MLP neurons of a small language model. Each row is named by its layer, matrix (down: output weights) and neuron, and shows model dimensions 48-175. Each number is 128 + 32 x the weight over its row's rms, rounded and kept within 0 to 255. Numbers have three digits each.
After each neuron's rows, "fires before" lists the tokens most often just after its 100 highest values on Wikipedia text that the model never trained on.

L8.down445:141113123143122141133158055108135151109167090137115176146131167207113143147166226122105137101131086157163130101072193087153161175144187147144151139149112134131103131104110090115128127208148130135084108080182189069105133115148141084168156116085109102173102104134119120063108122145154156138141075090150125107124127080143050072089088090163119125174138117083127176111145129138137141148074
fires before: "\n", "|", " The", "-"

L8.down145:126133153141130133160149146195042151079163098195186138168094114148126185108120133141150121080177092101105142103172145137134134151096138108154139076158131122175115105189077111165112118112110086102104121142098151125070109133163103168140139125117097150130092101094100049112097131124140177128140102107158136083156105146134129179083135130179175110106166086126113216086101170130118119160140
fires before: " |", "|", ";"

L6.down47:146117158100113110088144104086103050141146151136179120095161130106082170059133101164139122160144080121110209128131131128115108144151175169122114098148141185101146132130153142124148149140150099078149125127090202088207089165136158142184126107112127084064168169152090219084124121147115128095102120120175097143084125147083150103165131061102111144130072172173106104048103127136130122173128
fires before: " |", ";", "201"

L6.down423:140154173119141155198135122134177140185122118199141152154144123120153202123180112116091144151093122168103094132136151110069097097157175135195129147107149099107124132129172194127118152163108142087088136152092115133114155113126139149105129068146068112137117110121128180082123146108161139058081083171099136096118101125076092158123081087101166132126146096187110151160137030121193120102139
fires before: "\n", " He", " The", " In"

L6.down1347:133107098097129042074161178127137166113144134138133176070106122136093116064104125173185161131132120141153103121096120146084137086191069151110075147148106210068012131135130137100138090142126088162104113124116129196149146165159091123156156190117118184129118130143108072128155152124116139155087112086116148130135096137109058167208070042134088154157109123128152124124151102108101119165087
fires before: " |"

L3.down1097:097121163124079159145123156068172141150098051124119163111120136121095145199113078126171126119175134137102098134146145179135125134181124120142181056121107151141120093082132092161100151094121155131090115128122123089109171155111141100157150126133138092128096135157116049077091071110143154076132149131151145106077133098157154036163116123112115123047139135190118176100141180157106137144133
fires before: "\n", " He", " The", " In"

L8.down630:137150114113131125135164095128164126157154072141149176165113185104123138208186120125154203123163189112128134087102140133239131131133148133099093131116158130153152193136124134171157138109126111146128080087149150106123143124140086061139073150069135091192142128134171095134095111107110116165071104116140135114142175102105171128130194179148096072092108123137119130126164094108131128110125
fires before: "\n", "-"

L3.down1467:136148136068086113108133099159144091110119138103130155111051087070165125168140141154123093112119179133126141153043114111095129130172144152130084180154134104123124095131100170076163162138144090135088158155125105149116130149172159124097150161113093183105080123090107091097150156169103074134126055143155108160078136105138139088116063139136121154190094114158091134137133155166140069141130
fires before: " to", " that", " by", " as", " in", " the"

L3.down704:072131131139168146148114060150100147062108091105118074158119034201083138194136182130162127100187123113133151122127060141100089157078114179108123089151124165112148129158062103118146144073136120155141163113125139150126185152155160098157133158135155113137160131117132134150060160151130139146111124123128101146147215143126113155143095123116118055143145129135164137120184131123139109177111
fires before: "\n", "-", "\\", "The"

L6.down1410:129159178127099110122082091159130115148129099114129125105190130130117157120131143032102161129138144133088150097132084125112131093084101084118068202115158131181118154140112072100096166122120108177134141131140133137130141167071090104126119166186120143096141103148146045076082163127121113113143147107175103137136139090107091123082087171134125144096105112118129171138092119143095116106057
fires before: " |", " the", "|"

L6.down1359:152163109096096108109135129157128117175127158153144136136096111114084108184140088090176187162151109131130169146129121092160115184155132135138100115140153179132129144083117162139121155072172100155116094161140136138124159127106188177096092154119127081130168113106136139167106102128142100104154065102084123172113130114171168160175165169123152113102194104122086118146111123118128157139123
fires before: "-", " -", "\n", "|"

L8.down215:139090153131138171127132115172162110159130116105114096185135101188178157175137120150128236171137133124076166155138189127127139185111148153101097128132154168106171144147110095129143172126089144152174108070125188084105148153064148174131136074098163161124120145110135141138135127138105132153124107110083142145114093132152119091097137134142111134131121140149128146107105171101067134104112
fires before: "\n", " The", " It", " In", " She"

L2.down1141:071151158132111171157144165121118173107137125127201186148128166110129179121115129089099142115141069132076093089116136136114103152094172165151116102137123133117150105144097093103147160127130147034048165071108125167116122203089132156066134090156096131108127099170144126142132175113100069102112175080090122185124072091119148145162119156176107076146104145156137157105124142104100099140182
fires before: " |", ";", "'"

L3.down795:103177174110127157144106106095093158143137179136132085171141147097193154153121142151117085082116082094176148150130115139129117210118117122141111148155139144157167120220138103080162094076174120108141066104091102106112162123118108127134110140077111179103131093135101095144106100138196157125197084119114135128149155099153090161167115161123078111116185161103127122111112070160172173135078
fires before: "|", "\n"

L8.down1038:136162092151127147178119135152182104106132152109186154120159116145112137160107163199162180084179171142107129150141091094133104164112138103105162084103121132107149157118112056139106156113093122067162147155137153187142114122101120110142086080133149129106179125103166156105154082153136107161135106142141130059174143176178143154124152132155078127117148090128115103085161151125154132194138
fires before: " |"

L3.down1036:123140104142112124152125098147093118104077105116127149109161107105140120082088084167126129158085146128113136144077108096104173108134097110167157140154138123100145056115105101098187134194170100131133121046108123180161138160115112171124137085114184118134117149085120141135098160129126146109198065176094151130132106154103140058152105121168130136113116070173150177118111160140075154094201
fires before: "\n"

L6.down350:091136075121142132123110114118127087104094097056109116101106149134105063224109129103167120103100128065132182113097135146161158133173122146143137191132069136183160129129054113145109117074108175086146145070121116128110150143128129112137120077085128156139152190155084061061178101083131064043137129146157130161118141145083179169060119157147087101062129145153167125235144109151186172173146
fires before: " |"

L8.down1153:104157180079128111131169148103135109121111142103136128128120173090064161153133077170146150120185136097116097148102110074135110127140105144153162163100148188145152098151171092089062060088132104096043134120125134154106116118168163153168103123155113134148114113119152174086138154151075152069167140156176119130113164085126180095107078094200112110134109090069136168142169118153140147055127
fires before: "\n", " |", " in)", " ", "×"

L6.down435:087196125129068117115161077146163139074150140145116165158112086116137103186107116107137147109127095150201146135142167164158123198191137246117085117155152168163075138145155124137100131164178094116125096170104093111137148138101122169053128059150163081155123093132131161094104095155209106196197103102085113151086125110147133159090132163155178169098198126121130119118106122131162151138163
fires before: "-", "\n", "|"

L3.down944:120098129185104161095140104128093136075153131167087102099125081095109136147097106137168137139106112090133154108158053101121139156114125176136126165136087193142114135122148160133144092143143167076155133159132114085146136108157091115138167155143152088146135143113121143086163133156133196170133128104046178184132163136114084166094135179104137105124107116104107103243155109187082158140116
fires before: " |", " A;", ":", " (1"

L3.down486:099168124096135184077125117134084127164121086134138141171125090124181128080115142121153115169161148072134104140140126119109139170123151120157192135122128143168114167093098155061131132168098084143075102106138108100115171092150091124116133163138153080086128080153108145122121099123123125139151108153182176070181044137150130046125156115150127123057078164156136151106165175148120106044161
fires before: "\n", " a"

L3.down1479:171104135184092115140095164186103124116105109093216116103116131155091156114168142092119156122156124146096161107110145143209127154184157101183186032122102143114174120129146082114167107140130191149109175122108128164121154126100180087078138114182129132165115140132130089192112115113116070133126142092087095127177103100130183121111126080100129113132080186123116148176106102088124095144125
fires before: "\n", " votes", " |"

L3.down44:094185123122091102209155118134139085140136131115142141124108127103178157101178178190096187190111103143135087136135096131143149109109117098122111110148111113106162141100192102132137146175124187146084161126133074139146078061137178179078091115146118127141090094088171125126194124164165124145040133094105104135069127146195107109111170154099117087113134115078099159070110141156144153131096
fires before: "\n", " and", "ure", ",", "ural"

L3.down627:150090159104136121125156096092129125123100082105106133078103184097098106196073154149106165089116100126136086141166121083122208137113117108159152097149156115172094149120107107133127155105151133114163103083152121172128107167129120156110167118053104113199115103117121160100066141135159110112153154137190122139136140129169132128091106090125071103117139121119146116137116086184158154177112
fires before: "\n", " and", " ;"

L8.down1074:097164110154182053122121181139131113099141124116164156108112154146082089135107118118101178061103165158168150162111192133149100142141158123136116103138034130169143105185086121131038123129136141112097149135143145186146064087141102121162156159051168110079148132119119101115141159119121093103087047135118139112154115106134103108133112144134156120055109144103129142119096150110180243173102
fires before: "|", " |", "\n", "arg"

L3.down191:128114097104095199125149161059090157124177112172114134109184088179093165165125145115125118113096142122114160155093148122150148102117141075135141103108127134177129134181139156096103123122185167147110117094131128118125145120116096104124094045071095048143192129151118098197102102123152090139102079151123136125136148122115138157089122183102127081130058090170134134131164174077130110169161
fires before: "\n"

L8.down652:124116116112145089136134149086056123135160150107179125131079140194068121083080007133127119099123070161143144107129143111088135132087095125147069129148147136096163172140142142065108059131065095118102165102200068128097146124167176159156185137082116210140072183108162121140132200131130150093183071128120152158040138079115148116124071097117153123109110104130124209145083162113109158132137
fires before: " |"

L2.down1509:099118136127171128075206106134110130139139193122129170145102093120095222122117085140159114104130133158130141144160154156114130067119070047101049154142168174112132147181156122110159132132161068137100140151112120105120116063142185156159151153150146143108148126105194144119107135118097112092147112167148094135136065091160126090181108148143140113133190156115105175122199107115181110145144
fires before: " to", " by", " the", " as", " in", " a"

L6.down1501:150133075129162070146099161161158231108136098133120152139135143162148140186061142132162088139108176100113124173104146127137133191101099131092160079132067117137109156133129176144142094040156140121116150169129131099195136129081117141171083137150151136144152092149118099087108133104171119217103211143183153152125139203089112091138174159117144088156122132150114130128102096111154175162103
fires before: "\n", " of", " in", "',"

L2.down509:181117088133122126133188114112078121124113190105121109167100163119150089095147118116115119114155142127138125144120154110173144130117194081204155125125096116142121110094133120151083113117168135155098098173128113162120112107130098148180103167137167131134115156165135118109134134153168121090107106167125147097094099149126076138155060139140077129161158117146161117134070164109148121074157
fires before: "\n", "|", "-", "3)", "\"", " -"

L3.down806:092130132143090154151138133168116157146154132104139131158098110168087123132116084136141145048124050123124142118142115132136153130149144079118089146121078083185104080151133104121116078092121130074045160101178125175145100144173160135158103096147153193148132044191129142102149091112092142124138119105116103069139136127092058098118117187168155154134106106122121139099093149099125132100132
fires before: " |", ";", "\""

L8.down938:109143143125144124115131115109106101109104193135148122081169156068069112155083104166124133137099127188190116130149141127120073127101164119177131138163166150148152081162132113068081047075106135106093149168174091203133119170079162134108140145135146127157164123113087142125140162107137127130123092169158111138116164115083178148124113103204141117094129106110060141163151138098169130130157
fires before: " |", "\n", " in)", "|"

L3.down118:131133139172155155087146111180091123121125092122131156118160146118135100123127202092098093142121167150087145139108106150128180175121167145160149179123137162151122136139160127117080102114131096119150116087121134097117140131179081093109141138135117138148059105132121100139144170095107106172152106058131119107124135105127125129163163162176104127115110123105228094096222102085114124135102
fires before: " |", "+"

L3.down365:156152149130148141135157114088110158169060062127143153167117152086087116086118135100171113161129107086126166146104173101142158133169158114119097116103109119109114103122111108140153121114136075174101111127177139170152052099140137144136095100063095136094143095160130157076116128099159147110095167171173107126126095127097076103135108123122130138121105128179151095148170116148102160169125
fires before: " |", "\n", " and"

L3.down1002:143172135156119156142123188082165101165121135110182186131134127131095119162144074127149137137116096054147135147145196166155122158115145145152170188094137120166150091145112096132082143145155121098093133118106108129158147090122132109068074158227102095120092112170101169109127067101100104108074137131082104111109059150169138106099133080148118135105077196123143159162127130162133115139174
fires before: " |", "\n"

L6.down303:195138099150121128050127084154116148101114101144159135153104143129092099182125171089175162123097118169185142127182154096120105117096170130161153097082149115146167131190135189116177096152153155081147118166163095125130120100056170124103144080111108153156126158139194107106117214123169145098128099168100106125118157086119132123111128091118115096093151132149140185158127107183154113153115
fires before: " |", "\n", " 0", " 2", ";"

L8.down28:139155136116109112129107134156101061131070069107162124139060094182144144191109157169095177109182102110204139136106167079143143180141088110133128113183136168142148215109177101135162184153091141155127101111240126105081165116113150162119111093132134161154113105117191154098068127151141144137108111126101126120136134087120108118136112181138121105110150136156136115066116092116179107180107
fires before: "|", "\n"

L3.down432:137133114126127153127095138133069136097110130141218179138150117176173130197153137147143099129127174125122137160115163126157106165139083166114159136124168071184113112166120103178148148092126123110085161139066139131150130115153112166159153120119158203078122127084146141180144141117150143120100117141108105160117088159154112197083164106137176057122142104157165111114113119095123129147130
fires before: "\n", "|", "-", "\""

L8.down944:140120072124149156182114145132144157176077120133130163110070140089135159160162097131148107159114199113079156153131126087119128119074119163091121111104060147115100086114094169111152157143144112100105199186179079135105181146149103126118131168099111111175146175183115120089100084123141097097143197157121152139193123095060087099113140156110136114189117114149083212090123125091150094117141
fires before: " by", " in", " on", " to"

L2.down871:151123119133125183110162171059161128097164040071115142106107098183089119155088087170132140103093119094131120153149152182119105060142138112134106169086100136134146120108208117111142171131090184098083159099081139106169097141095133124123072127145165179199137055216148128189158027103119164139069141140119132107156122151149131102161182173177124178114126113082128132078136168076089117149071
fires before: " |", ";", "',", "^{"

L6.down1295:146141148184102138124086144125114141095114134122171123129173101069111166174121107163135123106160191057186059150137134108185143118155159110058149217155150112133199118126121135147130170091127158093111149153150173185141131108081101142083103116098093146146156130176175077145139097123159124100131160167155148065141142113121101118133092109129066092108149088169168180102172151132170129168113
fires before: " |", " FW", ":", " DF", " MF"

L8.down667:134110141140143160102109087149114145111108128118158096130123123104112163207145171133143115125132158100045130120117136112074062139116111085065114128120089129110118070079074153114085103150109111106133172081198097100119069166130146127137130160114118118108104153060101112094223098137124053125152106166170146165110104133075121124134132136114092200058148099117139172170087143181137131119118
fires before: " |", " as", "78"

L3.down1103:158135160166177160134133124120132093115135140096148089115078158132109105211154121143142158158131124128069116169101156115137166159171151172101080138114112114124106092120133135102071097146081174099167128083119105106099125104151108189121132107115167110133115119150141063100161080207121152094092117116066134150147111101123134102120187107145107161108096121123156166069168126127155155119082
fires before: "\n", " a", " F"

L8.down286:103051176146166092074126150146127108087128155100163137146132162153115135106060114085145170128114093092095062151153118152150126117092154181151106158148102137170115106115097094197157080157121147186135121106146067113113113134186134168166139130134162198120137185145070086074123179146120101068113114139200167200086128150139101120140144176113103148141138096151136095114129194119133184130147
fires before: " |", "\"", "+", ";", ":"

L6.down1123:145174142134092123096136110153104060066153209161119118156156084155147133140115182070089116119157121143068136158108176120170127201180111178148149124128156130147116159144145142074126113121110131099058131113180147107154172110143131075146103161154118146136135112143110108081131088152166150107128144160060099183134035144128119167077142179116129146136124118124122115070105135135140136135084
fires before: "|", "\n"

L2.down1030:113136088100104200075117162104096179121110103095100140156097096162075078071148099106113140115180154140145144154127123162129127155130071141099126106142107176129114056138119106140146137072170174094093158143137061125123143084126121172155134082167186207152068113149159126064131143139168123146090078128122085135094168129155147117169110200129118122096181117080146213154100150121163193159121
fires before: "\n"

L8.down1154:093173137128156169103095115111128085139135174111064140083166142155159105227110126180144121064115164131142120137124154117102100128095116149102154104155143133174130193117084090140099124140107120098114153131136099153117124136104166132139113124090146134132111121179170113115119185185138165153076084057140101167112154071149122096129098153161102072112143145080098119152129168164150139161123
fires before: "\n", " |", " 0", " ", "|"

L2.down1530:169123115134113086093113142128128064172133105139191180090120138176120121143119146128107146067183161123025101083164214066159131097165173147180168145174157170107112172103125180114107148141143111149131078151231129090132113107102115170103119136095105121138182180101077128142113114120104153094136174122147157070088104079103109165078163145141149120118098112162152129116186084146158146102153
fires before: " -", ";"

L3.down420:154153138140150114088061093113084086138166090174107068139132141123166156181171105147086104170100128132123052052143148096123155075144174150147113115110125182105085137109073120116127156172173065085183144149130127154102096154160135082186157189155113167072134187153178147099166157140126099156116091137116110150101129130158154127104122150151155100105126124122083130184116162071080146129148
fires before: " |"

L6.down551:170136195107107105174142136123110148129171093112110141127129132170121112089128102115090143124126163169177128025138170106149141161086090149154133069073116105094124190131099137136158170165114160167115116171171151081098113159131132136121139152108140141112156092162137143033122137104127124093158149096187148140042112127091164122114125136141116131172103130161149174135200095164160153045126
fires before: "\n"

L8.down956:062121030170139104135173110104161077080101170090101135154092111100127098158128171078149165121189135146108221195164189086149186155152068192136178088184119161153071124135065120138147117111153154127142118102119159202138147142094156085128129161156160066066154149131105107107130102106106146148110127100135136104160085178084126159133063112132139172150118134158133108097101122145112137081099
fires before: " |", " –"

L2.down1137:182119124118142178070201163184119128123140094152115162170102095146158130181139081129129144129113060119123116141182175134183181105151112175134110170108093117129131163149089108105154115145118135146100107141115146146140171141142193175178075118125088127104099130113124077151108102084141159135109100166084154072145142060111141102170146175186118189149092122152159140135149173114122120139076
fires before: " |", "9", "^{", "7", "–4"

L3.down1054:111101097169121090174111131143098101100130101137103128135100155168138103137202146159112160129169115126138123147192058107131122122084157145110142101133115137180144129100125209087119020087121148123100139133146099114160107111114073152113148141152067168153063108086185068085169149163155113150152153123167161150063192155055115134111090115104106120141176129132115172170114146076131109185099
fires before: " |", "ial", " of"

L2.down1157:090094143085145156135104160163076180117108105188224106144103128155140120180158128156088147103135129088144101120125096191116101126142126130132135139098152080076157096193107112125177092082157122109077129154103106153131149127117166104125183072096138112144127097181116120115127142165064092112082160133160069176145116151146092091218102117126055148147142102133147118119121138130132152139117
fires before: " |", "\n", " D"

L6.down490:122117154128079135135106174099155097154062149112138145158122151142183154151119121113086127094172139125107144081117130161143148123112148117120062076115168087060089155113160059131163158124109130184098153098093118096121104163161152140116087146120133162144169157164168105193128122081097156098134176114187128174140100164094148129102126187094072138136131107148121142140157119106166152079156
fires before: "\n", " The", " He", " In", " She"

L6.down59:131156140090106124175112134158115156121144166133113235053139116089152099154114174116133155113145124114135075146155092168185131126116083054090103148151111175149102197152084168132107144132114109153124093146148144114099155145096154114047189143096147129176128095140133127132102136178093141127073133111166183106113111113132124129141125152122168102096107159120160136096151157116122164121084
fires before: " the", " his", " many"

L2.down422:039113188161134190101103168189140169170148103084145128182118107143138127074122081098090106107093089135153126167141148119115145089138117098118153101146155112114059132186139091110130078169153189090137101155112142120160128116123149146161189154143106166170152144102149147136077127121128118115160154108104124114177159092140133100126156137166106177105076147142132100172154101128103130162128
fires before: "\n", "ag", "at"

L8.down180:112209186148162176121169134157150103124136162128083081169172133124114101123170083159138180207127146124090116094114143086152070133117127131132115174114140133100114106121081103143120139140076170120087094157104128150097142128155121117146092055129129136106112111149094095135106130138140097091118099179078147168085129199121058109130144119143171178092050146157061139119119174177117140161127
fires before: "\n", " %", "|", " |", " ", " A;"

L2.down973:078128153074120175134142035120029112082119112139144112156132162143135148137143112073130135104212151045100061084115045098126101117104124105152149110153100120107133103155167114113140166218087127166108126101170098131148097179112142152106160143128173131140113204111083165127091194083126175151200086135192113118171076144130150155094133093125117137134146144135127168073163109111164087093131
fires before: "\n"

L3.down258:081151175142206121134118130140119160079114092126150146123125095080105192048136120132040127136123143118138140147122172158177104128124149130088133122128065130097151114077139182110097083111159138039096186149128145105108143146122193184106134101135146059106107116110195085042148128127114209091169156111168133191136117102148155107122191113108152135135134130105124122108158165110136110140110
fires before: " |", " of", "ed"

L3.down1101:105111128132173136099123135144118125127108141108138158118126109109130147096147172094145187145187120129118199151100096169197133181144145113105108171094136052168081146133151017148131199100046116133131110115112151137116141121193157101152137135117157091070086133011102136117128160141178105114091136083189122140165148170089181096165119145176138127140094139131100069088119129122112113178169
fires before: "\n"

L3.down1394:140078083162093138156086119128190124165166165101114183116118033116169140081151158103120146127159106185157176180098115156149155124099098115052160130118138086180058097159134137113085120178108132151149059152127161141089169103112159122175121091146166174188178136099169111145099095111134088199132120129163161118150139107112112102206137077143099148119054116160142129039150110107111186119129
fires before: "\n", "ah", " of"

L3.down551:130108183123141161101155138103124101135102102121174122008146165106117135178109124140116069102113126205096069135090099118160163114109111114166121099176180128130123063090100137091134128091171147168121126101113122137097133163117174133179131098154134164142176157148116145139130110147068097066151141048073108140156119108148156128117129145134114148029104159149115119129122145133167177113106
fires before: "\n"

L3.down1454:079127176110194133106150153111125119161101073111060100111189042123155170148119177088178129169173178147117157155164118092120147131126090186143176083133106153154149089096123173160189145131183106117133097115090109185195112154144143134149113072174134113132153089115120111123101111168145152118066122154132116177103154095148116121118142140115133100147188125138122161159099184125165095162129
fires before: " |", ";", "\n"

L6.down216:118151126076136129156189151094133082108129116145081163133160180120118113164223147157149084133139158127158145147095172139116147125147153159145120124116145152110107089163087164149169176116123097089071168105194136138110078177129143101107090042122075119149185067151081146107104167079089199126106083133134110076119169101097145080110114099142169099118094138153131131101153138109163162185158
fires before: " in", " to", " by", "\n", " from", " with"

L6.down38:155127151136176107164104173104129197117121163097145196160158067093091142162122161110143202109107133132162093143192149208062150113148084152086101146160127151168109117171134157089132137127100163072099112160103136129157034128113137141087157151098144106144158082122106167125122149146133133177121096116153079134129119132119161108141126129131127099107160148130108124134098140114174115152099
fires before: "\n", "-", " in", " and"